{"num_hidden_layers": 17, "hidden_size": 256, "num_attention_heads": 8, "num_key_value_heads": 8, "head_dim": 32, "intermediate_size": 1024, "vocab_size": 1024, "hidden_act": "swiglu", "norm": "rmsnorm", "norm_place": "pre", "norm_eps": 1e-05, "positions": "rope", "rope_theta": 1000000.0, "rope_fraction": 1.0, "qk_norm": false, "attn_scale": 0.177, "bias": "none", "tie_word_embeddings": false, "parallel_block": true, "init": "normal", "init_std_qkv": 0.0248, "init_std_o": 0.0, "init_std_up": 0.0248, "init_std_down": 0.0, "optimizer": "adam_variant", "learning_rate": 0.00125, "beta1": 0.9, "weight_decay": 0.078, "lr_head": 0.0115, "max_grad_norm": 1.0, "warmup_steps": 591, "schedule": "cos", "final_lr_fraction": 0.1, "batch_tokens": 65536, "max_seq_len": 512, "doc_mask": false, "train_tokens": 608800000, "max_steps": 9290, "dataset": "wikipedia_en"}
MLP neurons of a small language model. Each row is named by its layer, matrix (gate and up: input weights) and neuron, and shows model dimensions 128-255. Each number is 500 + 50 x the weight over its row's rms, rounded and kept within 0 to 999. Numbers have three digits each. A neuron's up and down rows have the sign that makes its largest values positive.
A block is one neuron, or neurons of one layer that tend to fire together. Before each block is what it responds to, as a language model described it from the Wikipedia text at the highest values.

Description: Infobox section line breaks
L8.gate639:448415501521435563514453572496541429499396486529530404545615474591461534422476551519442364448564393581490520453485555484417499481536483513394540486533453478511449414537412556453513370553477538571538506502571556393509430433518489569488457438443514532594482509580493498545502507516436542547496506473454505436529533560452537545517455510481499453554549456500439426511511561563433519559524
L8.up639:575403574531555536475432511566584541564667517545462386500484486627552503541519545505517488557459448532497444532532477548610517429513521497503484501523530550361564519552447540448440515478454544490440432508512505554573511538545577450419504491495526546463495474526454513487478531441423508485466533437499489455553515503522444494462498462493547524499507449400578593497470409475519390381539

Description: Initial N, Y, Z letters
L4.gate36:551486522522509518490419493423482529526560529565507590488393544486514530536505528508450504509452434513493548484505476519527486559504453517524480520553475492506470472504427551479434509546427447538544555483424458523633533471477560541517527557543471587402488538499438515529513437487554527510621550448477566609391428529549505527552511419519494438486477517503582504428456538411595454591502
L4.up36:461525535422483547438449509382542469454511556550539487598578445555576421471451505460409500458496380492474495550443435557540467427463457418437506476554389536501488512487543524423398526511508488565546533492473548491585429438544571582483562435537409513467482541408430522465546394470413518575588535496499458525519470565586472535421532421529500483521510515510483442452452475474446476524561
L4.gate57:439422430395427517421500505502507429433502456485509498592597523463448431569516612467434467488342495546523572527539511546544554533509522462542476455494456520540432490591453521567554514498507538517520409535422531491509516453529477562501520512463492420619446593468504542449445470501479550480590500516491549458495547578445539549490513493419471445498534480521430560477553507571516424481534
L4.up57:381470371466433469474486446503465425376562489541463451521417473526504469533514521578528543440496580530465559548513502539432459534386492577458561379530487479461535432566490503559474480482576486450508495469525524495436528536531484551489475571515450527525454576479490446518453470490486496590592515508491453446466468457490542503547474477496442388583499451442468522441559467562458527489441
L4.gate269:520497591519575484465629538439507496522578550420479511461506445520483514489594471508514440570455527562497569430532499474523529483488531493507431492571450625442511497546440433548498529527535487491612559480480536460511479511498474535548545400519512498504616515462472537441479557510450381525490494483554547503508473483448425554508563497453496556477403525502552611551475489437515549506436
L4.up269:519486495599450502488551518451555542504539455490498544518492503523391467527546486566554459455524407512574466487578498524539486448491492474548467506517589336577423503411572525501513472386537448414456472514463568485468458439552486499487400497394485475528558621501560465505527526430524457418460592556407430500513535496476509560545503433517536502539409453497530522519504513583523488506487
L4.gate328:428495501576455600526610510522493566528522476508448539524481448588447529469428535520595430406465470481500503470519482489521460457576554548526549482397503443465479536492477521541454556470345543493463536583525465405371520523482517450591384483541531461561560501458481530490454477503395463518505469560504508487605513524489594461469500535500560506479524505481531519546460455495526563476451
L4.up328:481495508597454528473565460575512560481500535574459515472540508460499473501369562522486429468494497562425467394467510460546427545513541540460528485540432485512444572505567410466474506498509484455423511464520470526438521539585541531569449491606516405543531496560492495564473465607451474445400436406443459562534478518498531417537467549627505529466435529396475502509494461505510501372436
L4.gate377:509556551477492492548542484455514482442491518426481440584583407537511483507404463576494470543516419473496428533387550501538576617515530521496474595516488536556476468549497466524459493515479514554529420594478495524485476587486589495465586547391470527637519480489481484442540393444433494529414436475580537532588513485530483520515573520457526458452486450526526543510543481479505456478594
L4.up377:502507613540562511424578417541546556536569428572513591451399457592526464467424496567481502489537419520484496481503460415375435574548436483528527441419494535527462510504547516528466525458457623560508479540542498451502438452470514413551492600429516568418484516471383510448539428513525473506549525473511491475497495444566473412546423536548467537469433522516460430476526483438563526585431
L4.gate717:471544530491569441468522533461413555639429466483456537504438521460528484514461551457536569441473505463476521394532549452545500536472560450532546469502499508468475480473440429424525465497444469525530486537548462522572482465506476503523459597491544554615488497524472468443474411521532536532486494521376495461451527454389441433572518558405477430527522582469551551430489571479493540409415
L4.up717:443527448447582534486493468410497538600477519461483471571553472467537411501465522470530522481449509422451541478520563498495567519485570463498508480517415431409473467444507407430545493477421471483518452511512509558570530472478498479533549545547541560583486524493486486476496401509519569514518464591435496406462575432534446478519507570454433473515506537440505536514544480537514539385479
L4.gate736:536503453461603513547463497584531506521427542522567468532531473508458545505486557429459489426481431455448418513434477468433519598484555527499578582569496640535471490573484462493453489605467484527602535565516490469552468483581475515493507469557572474495503463468542478575543525558524465513538491472496512478594492427488495388432518485490520513527470457436584524530547442533483507383487
L4.up736:512503473511574475581422453604565541527459549518540505564518515465457518523480532447507552514460411520431483506455498439435513612561546507487496546512487599525560568566522419492507477652464500493516490581463490541540461448576529415454458534501586464560460436536528517502489551581486535472457449412508519482626569507544478453397532496551480601502467466407594502458518475497553435433522
L4.gate926:499510403495546484550499521569521443429451505444549517588482542455527507483441570491478471495575496521374499554462528595497498469490419595528399538584528434567527568591551471427576452530513582431594562500521588524573482527531478417432424558601524446561392556479512449489482554431606625437462557531443515458479517580505503402503449509575487495520580465408482456501501526541536511466514
L4.up926:528401416595514432538492465626501496424461501517506501500586527434485514517463542571489463529544547582499565532428567556477456534485525514579449556443546485528483480550535453553561556501494586526436606538509466611528436471473516438509410519551545479553453405516591466454405544511502492503512469546425575510486486554496505410506448565560459504423639498451570524501560542541558448554609

Description: Line break before list items
L2.gate316:517539467525540442520492468464497528497529575463405456445549473593506541576471411475544459546541435392540538492526575449514506511462509489486467533578473496503457485536514574453542477516513558534589535589512469574519424447552507490468422460397479516532421522514450566530551477453514575520431538558546586461515605516521420527531480518500473402394436455484454528591473401531546530483521
L2.up316:515523439536542425539545557508490531564524588549487467486545538527479494450517495463527449529536470388521595434454631512517485494418461450551466504611460499516471459471470626426520529518485542490539450562562477529541443425640507473422473465417505512548472550463414534522506445432502579537485624518534464457575530450462460485478452483524506505442464451460484562540487443522493562482541
L2.gate347:531569455487599534529442526449521623592518498453372484521459427485536548479454476460477437437553439391492529498530510528493549509399472447446551566598443628471462523485399519554497454489516454538539500546419459562569492531606401507529509436428477469450486549496436509574481511466484476558491509437461555462446496510523485526549466533469563491441472470475496533512488524503514535470501
L2.up347:542466409539609495512483554473472526501575584531473493506549468545527456456464555509431420461611502467505545544537550522435489531559459369523485564546486658457490521394431540524425458453541515533528456535481503515556515532591573560515515451428546485521471577476471495477581439505530407481497537559510577388466518419496452539469529481504536450459455568455482491495424550543479488530498
L2.gate380:607475473510380472514516477493532403520581497617482498495507549470488473469440488512505476418446477489527491482496468444516554485464519578500528541429518538476453486543537496512503508491590470434458435480395478504511547522476531513507509480571541522390470497511452450513506469478543522472546558502547431527439469591505603614533381529469483583564536537511435387546486484456515454583403
L2.up380:525484472523580517552509485505460519440502563560462503517477559502501508459530550515442528488448602443499482594402497537440462502460487516531593510591474492449537601500419432447563441448492484560431490452483525517554554532410404541530477505462493473408478534532539488489468619586433462452537454519517507476425499442474527492491474471591497524524509536483544515443557552574459539535460
L2.gate538:541520519538479457517535588531632531486469474533526425462464498652530548525492506485559435572506518533553494388447569511577507523524512471553522553576521518483474419483456532452544489585416498513498420587453526475563514445476423480481519379601524489582494453468537458560511578454547504485494518504507515441467536568440523518598545552574506503494487609526480534536510498541538612457427
L2.up538:570560451622483557493478518543634467485549538504443412534483501488424459499508474510484506531529630535512499488517522500558487497512542534498467405547494408491458517503517470437529516500457545483477396562543572533513503482560592508507378607461504520443497559449447538557454447514482409513474544512510515437489519554564505420520464443514406466497495564479491498524465548580524490434524
L2.gate571:536478529449507546482434532471455606496505607506471445534520497543444556479557543395529523456485449466525489440439495604497609516535472487562442561648497534462476524437451533447503547491568541524560455541563551457539398496532584492398400467517558488422472397507467559548598534442503521555458423571588564563431551475520472477531523521446516438429520523580505421564442475514466401473528
L2.up571:491551440548482438465536564598528426561579475392425504477533457495551466547547494548534481554528539405505572497541453532412557488586490477548471437506467554453441471562530509503473500479439534521554503584452496431547479477556542543471542598516485532534458489484490502516547440524448474472495517575541487405539498547498508476500537441564538431487436430567501507554428537600499590488580
L2.gate596:480515484494451437486536459613478467453559390568524530475495553536564566598496471619449502507466528475462511578423488508501497548496493587526468426483526510569480563419574514443490556451432501452543437614516577556432497496514502511428478512433469463475504575454477532507519465532437471408551464535501478486501493514516516399420479439529561485485520446518527558492473480443509480535539
L2.up596:501501516497525432454485521559428387548562526492495458595562553500509548473550499533465476503505453442461467554363479541481536495480464480538558597542519598536516492495473504488494537465421529556525475564501575546401443561496544489423600471433501593527548431472572528489523418506522507503466518506535566559518507535543470489460461422451504546534531445594564500554490423416488521531525
L2.gate782:503439500446477531534445535494515538603470570430512424532476407479507454571470548560535507569470477514543536520443537587553492477562523403522543503532479567430438496482405565366416468551568549531575469486459415420504484443544558434430494545483500513545515469513487567501559497485448548592477526498554579589549564505464480563508536458415446449322479471471437541482447550540513569362527
L2.up782:461435574466455520483475473487558541564539468462495436520529454429432458552480512563525444488481514466547467551487533639536442511499533533493398359572437474400437486547477553461420490485491554522474466477506461492550371442535474500486428505459501483485469577430443461588570479440466537477542515582577504479461568462495465544511503558494458429500406417450422492565465495524508500384522
L2.gate950:535534488443577557513450517484522508536526535439445425543503438503558518488491466475555558466544459450525488548504540494487567541483469479504479526639504571537486615434438495567485474521459473521578484479413487489507549494523542510545613432513515519491462509441522492546529497355482492559479517492476539428425516449477486513508530483503467383461555490499502446545442467484541532484476
L2.up950:443513478511529559499493524443557453488489522389417494494478465580572505521465536500525443475527503394518530551457503545443547512475379450547491521533540555483502547519407619512457510530463455531530579459445555440494554514572471425522580467459453444594520488432611476492571455464520512515474535489501629472433489433428477534489491452565525456467514413507481465557395490490472446517526

Description: Mid-word subword fragments
L8.gate440:528526396507558524513503498426510547552517428522497521531512452457467487468510483565502541342490475465500523531519457380442514462522523452443447474482447570512406511455509512521445485519503644464461510528571525495486519508492562531544455449469544533569541514488476582450501546462480541520508470623504452414582539570429442466474488498453457475389488512486477473519548535533468424457488
L8.up440:456517584523519530542482505436479476497293528498444539432413489577512594564530490525561565482613501491533464479380532477554456448480449495466474535548534488535479432490466466445453385507451466520486523477489469466497409452533527502475490549493508536435473417546419438607504460622482439502460569524499466461422575470505488519429474568481606500470470509609498477513510510544373460464493

Description: Split word-opening fragments
L8.gate292:478419456597481436534535432384428455452452499490457402496473507614552528506501490444404556478469433560551550492449432559507514511485475421481579439500562480472551467473521513522541499453450517427511514561481478472531506504384444536437478502469497468503509489516484505595485555521544399506536467558623457493533547421557513469465479536450494595477553534508465528534526553508481557593404
L8.up292:498509507490467476533467412581515442457509568513430497501604458408504560562427470449467510478556538521551535499608527567466498464465427638559501559435449552487426532501530516492441424462470484509433475538454556487579417563485601408491466538558537538497522468523456530428543463473540494514517518537473586398497597510496596542397510440579511440520487450443568565450508496486551495449619

Description: List-structure line breaks
L4.gate72:414456522511430518433508519550528543537532545407482426520603452432474529570456464353490442533425449427505548535453483557541494441469408502612508531537482473530471547560505491443452485520496496518392471474497598503525530478533487506380434491532436443587565516502523422489527425462438607497434522430558494508510484541545445542413462595498499507513501543506504418517430566492509491440548
L4.up72:441454533484506556483432607469545526583535616345523542489539442431487500547555438433517470583485414536548580502483520514507571514414519428471540500490537505549530567528527464496455575598476551530471537503562470515482440511534551498443508508436434412499491538488462512452460451596462401429492486503501439444496539433504447509548473451505514546438575499522562530515488430562531458503598
L4.gate181:622525465471574466615489461538489449444407435428444504447466497559458507466460409550494492492545483512566420545537465450532422520556494454404566443524502495495483426522517515665538538415490482557556528538471436558453537490512484551554570464487586504491482525509353630562483527494422458454512513476463553537496535459435520517561563472538486525527475443476494524557556471466385504573398
L4.up181:590529461469507451466483435503580389431476442383460521483503473517627537466486454489458455506457547497509382530503464521516496469554510545564565564526464477457612440500471457545545509467582468535464510539446528436456545537605462477513564520492516478464521474489414517579487467451545558509468428466561526496530469523482540471494522449483532562523504485580463509567487489525503450566494
L4.gate206:526471444479608468539495492482552540492475608580573524462438545519468459477480496485516474467520470526485438523485471440583511530477438430397402491426535436457467472501519498524453454537496512503590468526516406505457477481503434516533562534473482579573449471445584484558509480471439534587531559570557457442523527460566447592537446504496423499369526513499499492609491423527432424467668
L4.up206:471481456480660444570472493433530548489462577581572512396424572514485488507487455551512506439503467589473488487474421437590475550486479435404393433440536460483450526551481503472435474558468536530585476534541354531485513483491403510545540543450487490512471483471599486575503480458436537557554521561555463437488509491555450570575460494466461531395513482491511493543481471552412477488601
L4.gate424:524479475572544495473480445449507530518387402586486525417519491527555504435602544575486498500559505539568491460496466465496401628431565386422535552452512513468553517559528453471522528457605506579512452549474413556492530416405521433604520539493522526403446582521454476498465545467424453528517502520488561533438492477512635482549571460418471543506574362506510598534454510598474458559444
L4.up424:570517448480568488526569512516497400573459440570495529373453556533435511467522525530509481582513470542516436545476524476511569461530534471471534564403565596457395568547510478523567491420489456564495433546454487562499444549442550460503503550520517537406420537516492514536488558545511368514481486458360475546580486511556466555506470458516528528526525441540520578547532521480560429496490
L4.gate869:505556518467557490453597538476507453466440567639516528549456411514502463484382471506436545523452421534499428452492516404564385538534467595467478404504443544493521482489474577498480516517454609456474531510514528516483499509473529533597491516554522566515524445398528513551536462388494516471453576512540460362466532496593516536465407547470539455478446456449433448543603504471499472519434
L4.up869:533552544526521534538463527497537549543455551567458528378532486559516597435496465443531525406522456441517563560464521567432535535537463493422512525483460511459548504587512497509556462459441426593501511503430440370546537498342589549478582511487471563396552424569489406548531488482536444462525488527503524519403515481548419467545446531455435495572479511497467427541464456524363546490411
L4.gate924:479588517467525581500392522551504547529553464622424470552496472512389434528477567488469540529552519535592492529558463510522449460543558511543464460517493543436437526495552551509578520442384440476448491588536531520479525462459487540679439444565400537485439492421509483499505436508496495573521516559471537542469568474448562559515457575566475502425588485449606549523496521591557486584430
L4.up924:500510493502591508471470459474499576494488483485528556516557473565431481445471461553546589482558453576481551517431506551497437486587569476412426361567501577498478468608527558531508571381555518581410447568495466476484467523437492582473563478472584528494461506424463584451508460542437467493542496498452422514535572440523528478511465463492498471443521483523513520589553414495471516529539
L4.gate939:631375545498560463450491512510482500554491493574564357522571568450536546428496543507518535492462497504543478555426457513541539505544556512510483529519592510504523514514594496506512486466485528602577454586542520568457533521507519461445522514488554442485495421422475500470535520462499457479426512490458560542510551460603594514490472487432503532583555455567475559589450469437452465505563
L4.up939:597480499519555513435406394513559507404437440497464447469527462503509560539467459490483445484534505537421440491526493525483411480516540460518438467484461540507553500425561515444449492529564486614504566496520471473489467509566584485549450503485474569513464555496441553484565470433513424584546550413542539599556504487498519532533604426490585514549448438492489547536540485515466487443489
L4.gate958:496536488579514571543491490463523495552394582586535473468532473512496548477522458559511559419669408509459478469414476577513410514540410397396500491521503537547423466376530571425474599433500543494569437512477483526515518491475522524435547480422523459436386527484549554527501469474477443541468495490525407505512502359527422571499472388542542499554496506503600510544534425545494506548519
L4.up958:560611491420548463503446444555483596510556534516556420451426481512477471508443501521489467513538507495483459537427539502542549550588607497474490458521549501490466439453596501495469473427556502500520405560542546544482434481497528430484457527492530450547467531606428532502518467472474548593552546482484473550626608520483476526534482500565561532511541488651525468554417495492539417477451

Description: Word-initial K, N, Y, Z
L2.gate130:532444534368599464489480528565491540485521552484516519574431446404526467481445540508508509442542522495479450484430430496449442447452521485528470576481539547490466576451471516471412504508436526490489470510509486444546481569434514443499514563447478517557476539487598429561507504457408531422387453492547446468478532421512462538418457447617438494466501442447505399463500570493389455471505
L2.up130:495504492454552440502532439578553482476467451449496489484466532441459592598486547553517379540511458426514413465419505463522497476461501500511547476537550474563507446399480479486482505515463530461454505529563533435473513522508403464608370526490529578541558465573555570423497539427485487525459404413594471496559526375540453538487496488528475397508548519430422482411490511435477500511496
L2.gate273:522481416395520501519454523453492508539543573490525545549491576526507593475528398450601459488434506460483440502488417551496493502532430448464534525539506494482529533565487490511493566526458466537575452612484499488535582501452483527536506505515528560546525491435543500554540573503523464482444399426475513433399487496473477574481481619497479513509487518525488425519523470472487445526387
L2.up273:455481495492592537504565559526612588582433549581581466550514482499533460461572500519425471477419434460529551422423522437522361521487527482537508602479510499474515521494445488606535438486475524503553487447588418570564471484472509559475562514521491565575460446506500480442494471581509501564510526572553449588582517499537548527515467457493479577482504468540446522462542440534614511495493
L2.gate285:515491556419580518533594529573498486536522423545485520470486481516439456456500563536468497449621568462489480610540467446396444531466552529486595583591524509433481461560449502484582507510528474555595530424446393525505524575467521529537488425550533471536494403465613482615531508573499464573504398397554469469476502462509451588500438493562469595523558455485511444580537488527525530491514
L2.up285:488508554540546541506593413525529574500476517468386537625471478519523440524516474397544515546640522573527446495533573446541482530628536499511581400511600470538480508495507512484495467523475538439412485541479412568479597450506496380525426583530574483634541480506499445477485440503455575497440517428514511482515516519480493457501501627492545436456486468493492546529478501540522543470527
L2.gate318:542497448511556525467468456536471522467408348479446531358502520489520562435426558428530504504462596541546470502439573503467527446395557543507478512537470618458490495515480424555487547480424474574505488529430505528546528519309501465509478538481568507557480535479533523523459493503470448554552469505434509527537482529606465490493584600521489530507478466419463512485596509591556539488438
L2.up318:479554455470505508451485468439532453497490510497482438572540519538482535459446540567530526549469394469508494473518568449474400492500457523519456477556510547561565529541557458431452477470584520480395490535560459517586509506590442449411519505493488427567389517480543514437493516484519569588439585461426506457539494568435493451479489521601480463487483532542544591390449557379567473504460
L2.gate371:460567562521531447467503521507509501514448434486531594511476560474490647446542451541431533503559537474440501513477429407450537532535497549525515491491533572447545517462540442567581439442446485546478484470488564489503596547470486488456544575468572525450495576548492519476498529562462586493453414455476468515607503413457510475450450409548490583560450446487574477514483474525463549549496
L2.up371:531536464422480561528451495531580606553553651405478423467469453504430567486555523465507475494491497511482454562583493521408510608492477482497556408632524511514510493532498571543446481533443557525518492546535470495527462552486538576461523491516548483574467549542562532540579415524465515532466488520562578431495510417435450483500493585508422539469425516444575458562467542489515577394509
L2.gate480:432518351474436459490595511380542526453503528443514541527487417486579454437447564484507550500521447554524459450461569579539499503478544562472477500494527434518530471590497482520421504461539537398469571513519532534486532521380514502499464467482493494467461530434497443474465464468437531477445512573402501537511495573418415391485459571425549544475525565553555507467584427540486481474457
L2.up480:462514484454466421497519491486559524440450403564483528477569480433479548473514520520566469490462400415507563500442553524552543471490492515483501555506511469471489412562491413554501457534509496616531491517446498556584560544442478578490528440513435555374448487489383532522439616479533506437551460540511466519587477555456540494512487440503471494548604499546504577513546497503592553539524
L2.gate646:441573476498509487501561425578593544511407419554553503503474609545425587497480594520511485497536503495515452478537595448538443555509550566527589495489502518578486531468535488527463504533513573451465508553590465499521460541510457457536405573473547588528455475504491479488496569489494546535471494506524463449470480454472513437490569521479431493486610498433529505342491562432506498500494
L2.up646:493529520474582545548528542550598551451448483514578432519477381443499588442482498549537477434590486489459507474485499462501437509504574563491498565592490550506418476471502489464509567554401516501507553543502488421526419561433502448513563581540555453498459537561596488513484600441470533520444402503520513434527519474541508533504466468522485517513586468531534461547551495518417378471510
L2.gate776:405484530421455559444480513561471494478465498487468393510431538509447522526446543502473388490585494584561419527414459477474474556580550523501494466448516441549501503524515501380458494420431497543442531542527447539461482430428435481539486562453491521564537474512505549438513479437464454597474540533440522501556535550628435460527455497537499509479535436484461508532486424416432538464523
L2.up776:470462522439442470480483520593472475472389531536481439493458601458429484532452503530493419507619465552531459471494523458502471544529575534466557472385524469521512522493584478366495511490516483532491461574527468548463493461576432544508505538461463623562504494519510572494461489531526421545536490445401499441474530526550473500498429454536476501519474463487509547579452445370576556545518

Description: Mid-word z/s fragments
L2.gate67:444469507473465507500531473497507542463481539585576597519483560502460448465440520584480701515517536595482543428520544520494479489300548579487445493462503496535508504388533563557519460462572463470509542488534496492451505444564487486513514467531512452511506511468463485460503432546450547511478512494491458556491485537464461497501474606593540502451532607547479436446486502499514579492567
L2.up67:498475485454511449450531510519597471507538446427500462559506501466452678441538501558605448517430409533512558478600505494491531456507548476486471497503502576560493492519468534566480509421463514483540382495587468491528465478524579405478529558506537459545457448469509532482451420599530545513503549546400461534554524571416487495525498504461590458508583529523546622530514486459551491498488
L2.gate113:453525494484475405461493535450474514507465492444501481520537502459526405540448475567419318496516435455459487538480524599564494509492486566532435556594506542482531451516538480523435373493442519506488448475526450433495549481485549406462505503557416486505601526480550420482484432432441563500497518545436445440446504506580523527500528534455516484487470549515448507457550512497457485523455
L2.up113:539487579508469537514530455628461543451542473530489475522474497487528430508450531568564452457599573439469449510476460579537468547510420529567458488585493446498495440538520502540458535505345464506488529446439514481434633520498580471531602482550465484537508525514490510574474477469597430457481441531588544509520495481587429536558428458468572482497538559511468378582579445636396470524602
L2.gate147:506533522496503589513511535429388467431516508486450526497491488492527492478523500504358379521440482476508491504498491484483491463619475518463498544430507478428537493543509513538530572504551516558520521483470464482443466465536542531567513478517464474490469531491504518504489498378481476417474482512356502477584478477511543516466408446478477511506498504452481323446626484540467502500509
L2.up147:488554505480473524514631524514446514492500540490558515471492424802538448506488578512324597508476530543525472513506486497470484512305483517483467508550496517480500437579495531542494586475506489518530477492491505517564515486491480514504495501465475499507516492509526489488525535495533494514527529491452534458461498486455495448510585512522516527466506561499478526516487466448475497479433
L2.gate148:526540532548478515518510494587542514449477504513465508569442529485493431521509537527437431483476497521553524465459527468478461431509490576461436406454556447409486505498547461533435440541558513448526484571487571526452439596488467578479444539472485429589409591543378515460481532509473522485536474605504428469545492492439481518489489479501503554442526541449483422528514584524485443470533
L2.up148:520550422539497448494530447486447504410550424520554492461491473444476580522506505601456610540507607559516471536484515442558483489604569580521439387415520459580432411566532468544546527513565497528530499505550430442519510472577470482595504577478490507487488486513395489520443542506497481544518486527448483393496471569570479510498485507575562514459467409425467538395501520474568523419502
L2.gate329:497518535462507427547469521498402433513517545461567425511456474491462437418546439467494547453502607447449432559540486616462466482548456496562440461632513512466498435523467439481488521469443527488501551537512525522505570516489442563485508435580507459534475495465494554593524530565442435546487500517552536395503523493554427546466499437509481456545428392493426435527629451503557434503615
L2.up329:533533525512499429510408452398442532480481513491536473495457505514455516471510447516567474478525525515435402535463578556533501432549486528496382473548492501548501422579464419488474497549510521533446490446527466508464496472597454459446454409554541437602423537499484508524523541596500429534557490466486497489476507450586433502492481422495501476552495434464509537500562521466600458449612
L2.gate330:493549500578435521519474431442554566534527480458427504454403484480454488593405461502451480499547601558525458497543630493559419522592563441473457416555526433498506520499502490411560462528482532505432483499491407472466419504497486609500444516498456507610534528509443524524538489519590488464556527663493504468547555522446511332479497524525520427501476502421468616428529496449532521435515
L2.up330:434520514594530499483488494527554457473562469440569544516494424535569521511414515527465462492447545430467472524496468505514508560574470478484483466416495512499520476507576395500432505464565542474479397563524576503429538509473481528499512621551544544555536545538511506526426508562342460499564438552544455487562482464520476512472434459520501486438543502428466516501480505366477414566547
L2.gate559:512467489482411422495407435460455581556499546517460601469445471518428493514576441391560499448508467363495452498502545419486488546465498491528474521623447536473470494434449531543533447506428494608514484483519450491438509562524409546574492528509543461467423491484499454552618405553531495408498532555594443542432502539493441540471545407470439508523489584518443457472578503485584510470499
L2.up559:510475484519508491497552492544547461554473440533586587532433554427468352477541499453465553539493458472529584513495531496446456509356570505521558518429593600587454486518479424562462491547514533542511467522512554479444519515516435498513516486434516502519413510541519523462478432563500505589505535522571571423570502347395559505514498547508541498555512501483566699383477508446569533501566
L2.gate632:536529555467471432473497546521581499543487493526468588462456470467540538417501489496480413485497604620438500487509509462455453478540474455476453515547562482498450435540520467436496512525519502494454524524388485517601551510481526524482582447472457589524386555548607488507486546522437484579540496502584535459428461533502599584509486488591501610488466561513541506519658407435563458576506
L2.up632:569522520520558450469516580571342449511508405536472593498460482499483565548476569619504485555549525471433418399469409539512472464527527461527423418521552520538485595478508492485405503492446541511462518555532492511476473496522579443504375497502538493476476518532551471522556524527467459504487516547525505463603568515525506585523524520503566400491448428514445554431555519528561512465487

Description: Mid-word fragments
L4.gate2:526540559495483542510531490485502514502564401468536560561431521565546508538460511551552534498505403496475563585485534475570498592486493454509449458512567489553498532354414511406549505519501503473487494570536544573420445501421508501539519485433548496534512484557450504488447535422508539588526437558499433464551483448545531486517537624491521551488503373526482416440506483494459415506453
L4.up2:531568521476471564540517515433481577554563450486521595587456528554532468486521531470558523511527416443468557567542519509529495550495420393560451519550585446520499555359392544468577451523452455488496480569553580484466470464446525519528580503521535548523575519493468470473451495385562578628529456577576491539512456480582541524492598590447444521479502446518455438489498531510490427512538
L4.gate50:390549483490479479633485522534505465504454507511571398473532425511452421443454555528483400473556460571550457516556500480537500603489572525455513465477485468480615558546491521535498552457452528548469502530498556513487510564488554502554502506411481516628512531526550506468504436500593566528496510541552474489494441489496513691432534460437601556493505472516528516484500359501574488479505
L4.up50:510468462549615458522481402494538502449507504599501490532506511536465515504462494496533472619465503588493436523577515448549504613584615541461467501466452506515500449518528483452499597422501475566474451539602511461448457459520551457534566516465523556571573558525497453523465418547478575504491523523424393562572564464476619521459441505573492414482470469538548558462517459430530501460536
L4.gate468:506613471518502480581496468415471591561492577494548470464441570489488520509481553542625523437510583483561510558577543525487440466500517527543470445520607506407460600536500515526477477433521573500466457480455471489526456528456496555497485493536410586539555385410675410578494466507548602480529539441447587497517440445445548482522470516517516503524442531547531455569456489472535520542516
L4.up468:429427423480457535451370491427489504449510447564574508461652447527522599550504551418515517455574406458446516477460512520478535474555499498458426463460510507474458521459388494421560504633521517494442454490424517544530477532421534530493463504470446455426543454446400508553514520520538536436501466471525384514511496559547567505474467503432502433540511519483496514523493482555403493462483
L4.gate548:466442458440445469486382502511423396551504450437508401586582479507454500515564620540584532528413508550444496452424510393522463500502535419509507494463435455524496431555572457504529506453542450521550496507425531509498471482530469542477396538513459437550515489422538418533517575498449483458543485484501590544463482512465498654488462526482486490527397457491538594477468435461481537430484
L4.up548:461368427517443511454421538583480379488526558453542423579588482462545509488523620525553548531375525488495521445419525434542410555514529462527498411446501468541432438490567446437476572422557498472601532529471564503449493409478499470499424514483519463516559538427497474528503590502455537436530505519476568531423499521432489669522518521523462460550400465450482636491487452556501514440490
L4.gate642:453446490501538459472567426539514454484378458521434557552551435466524486535465528515495420538532491550472487498410634525504573500469571499509426559453540487492473504508612483499497545515431487525422463477593531427468420464484571466459462485523497490476465485513381517467502478488465468451502478546463471621555591529614454468478578492421528548579524547569438604499504500497545427509533
L4.up642:429495528502552492527579535483500493533431435562447554482520465442478465474439499540491498497552569560489485497490596470521513532488571490452492569544533573557497476564545482542482551513450522494446494511505460528508484441444558438501447448430515438411389481532408516449563562498487536394539430558427512507522542495527501465443654412499551569527489466508453584474468496526435509534454
L4.gate777:432494527526501418460558527522537483528516531452475447494519474574495547554452530430537434539513529455422493462444441592428545553395484528498413452574417394518505552506499474443546442606452589514516510498518478505472398466527497431455538457488525458453499442504435438439545447524528565499422583481445507457544520573539544512566425477512511566502514512538523553568531555428465474526605
L4.up777:459452557579514422513570468510577506526498548467520439534490494545504550552469526473477452490486562397474479546491443558387502476367458496463414473507478467516472601569488445463525460571477576564484539506544434504496417505553460497456524444437529449468534511478465442456498439509502593428433574444464554481536454506525534563540395391443525608527498522487540511563511568455455514514527
L4.gate804:581476485457536504547488581485489483393524481465514612473455452536411473538579549434485449526574517472444433557493573448413432523417450523650459508518610446459447525520448461549495444500579487473500482511490561440570549564482501478474475474500504425573503479544385488519505469514585454569468540594577484474486537591402490456461532513503494390544502616517502471457538532436498499483566
L4.up804:551531492469521493594513607491438437532526497509493549486441503410409486518528523467537463515602560475443477529560444532459446514486402466635474462519586474445419496481503487548488486542514463398562443561473551554555582474434534402393453500512505478468474451497414403514481442528566515516482515508423463429542505504369502450474554507532442392509545559561477432435403538485431411504526
L4.gate838:511561475550595465381467423439499563521528559463519523528532493520469476485430551435464472499539550469565440542533484495522542507497552447575520502544517439391519613481444377441457515396505524476477473513556481518555480467403502444437464550528479589598467496535440466562530509497628413540541490507501546504510529562573572391503598519485451485498452601545526555509543496480573541566535
L4.up838:525513500568557466398476496450476529509510513460496503521461507560458448523457573496442454480534516490501440537516546509509550524405509456552549457514509467430544521477423378414476504479500491475471541503556454512558500442429482469463425530573438515556462499541445518564534569489612418490573469531545554530530517584523571430572608523510479472458479521541473536467550487541546495543480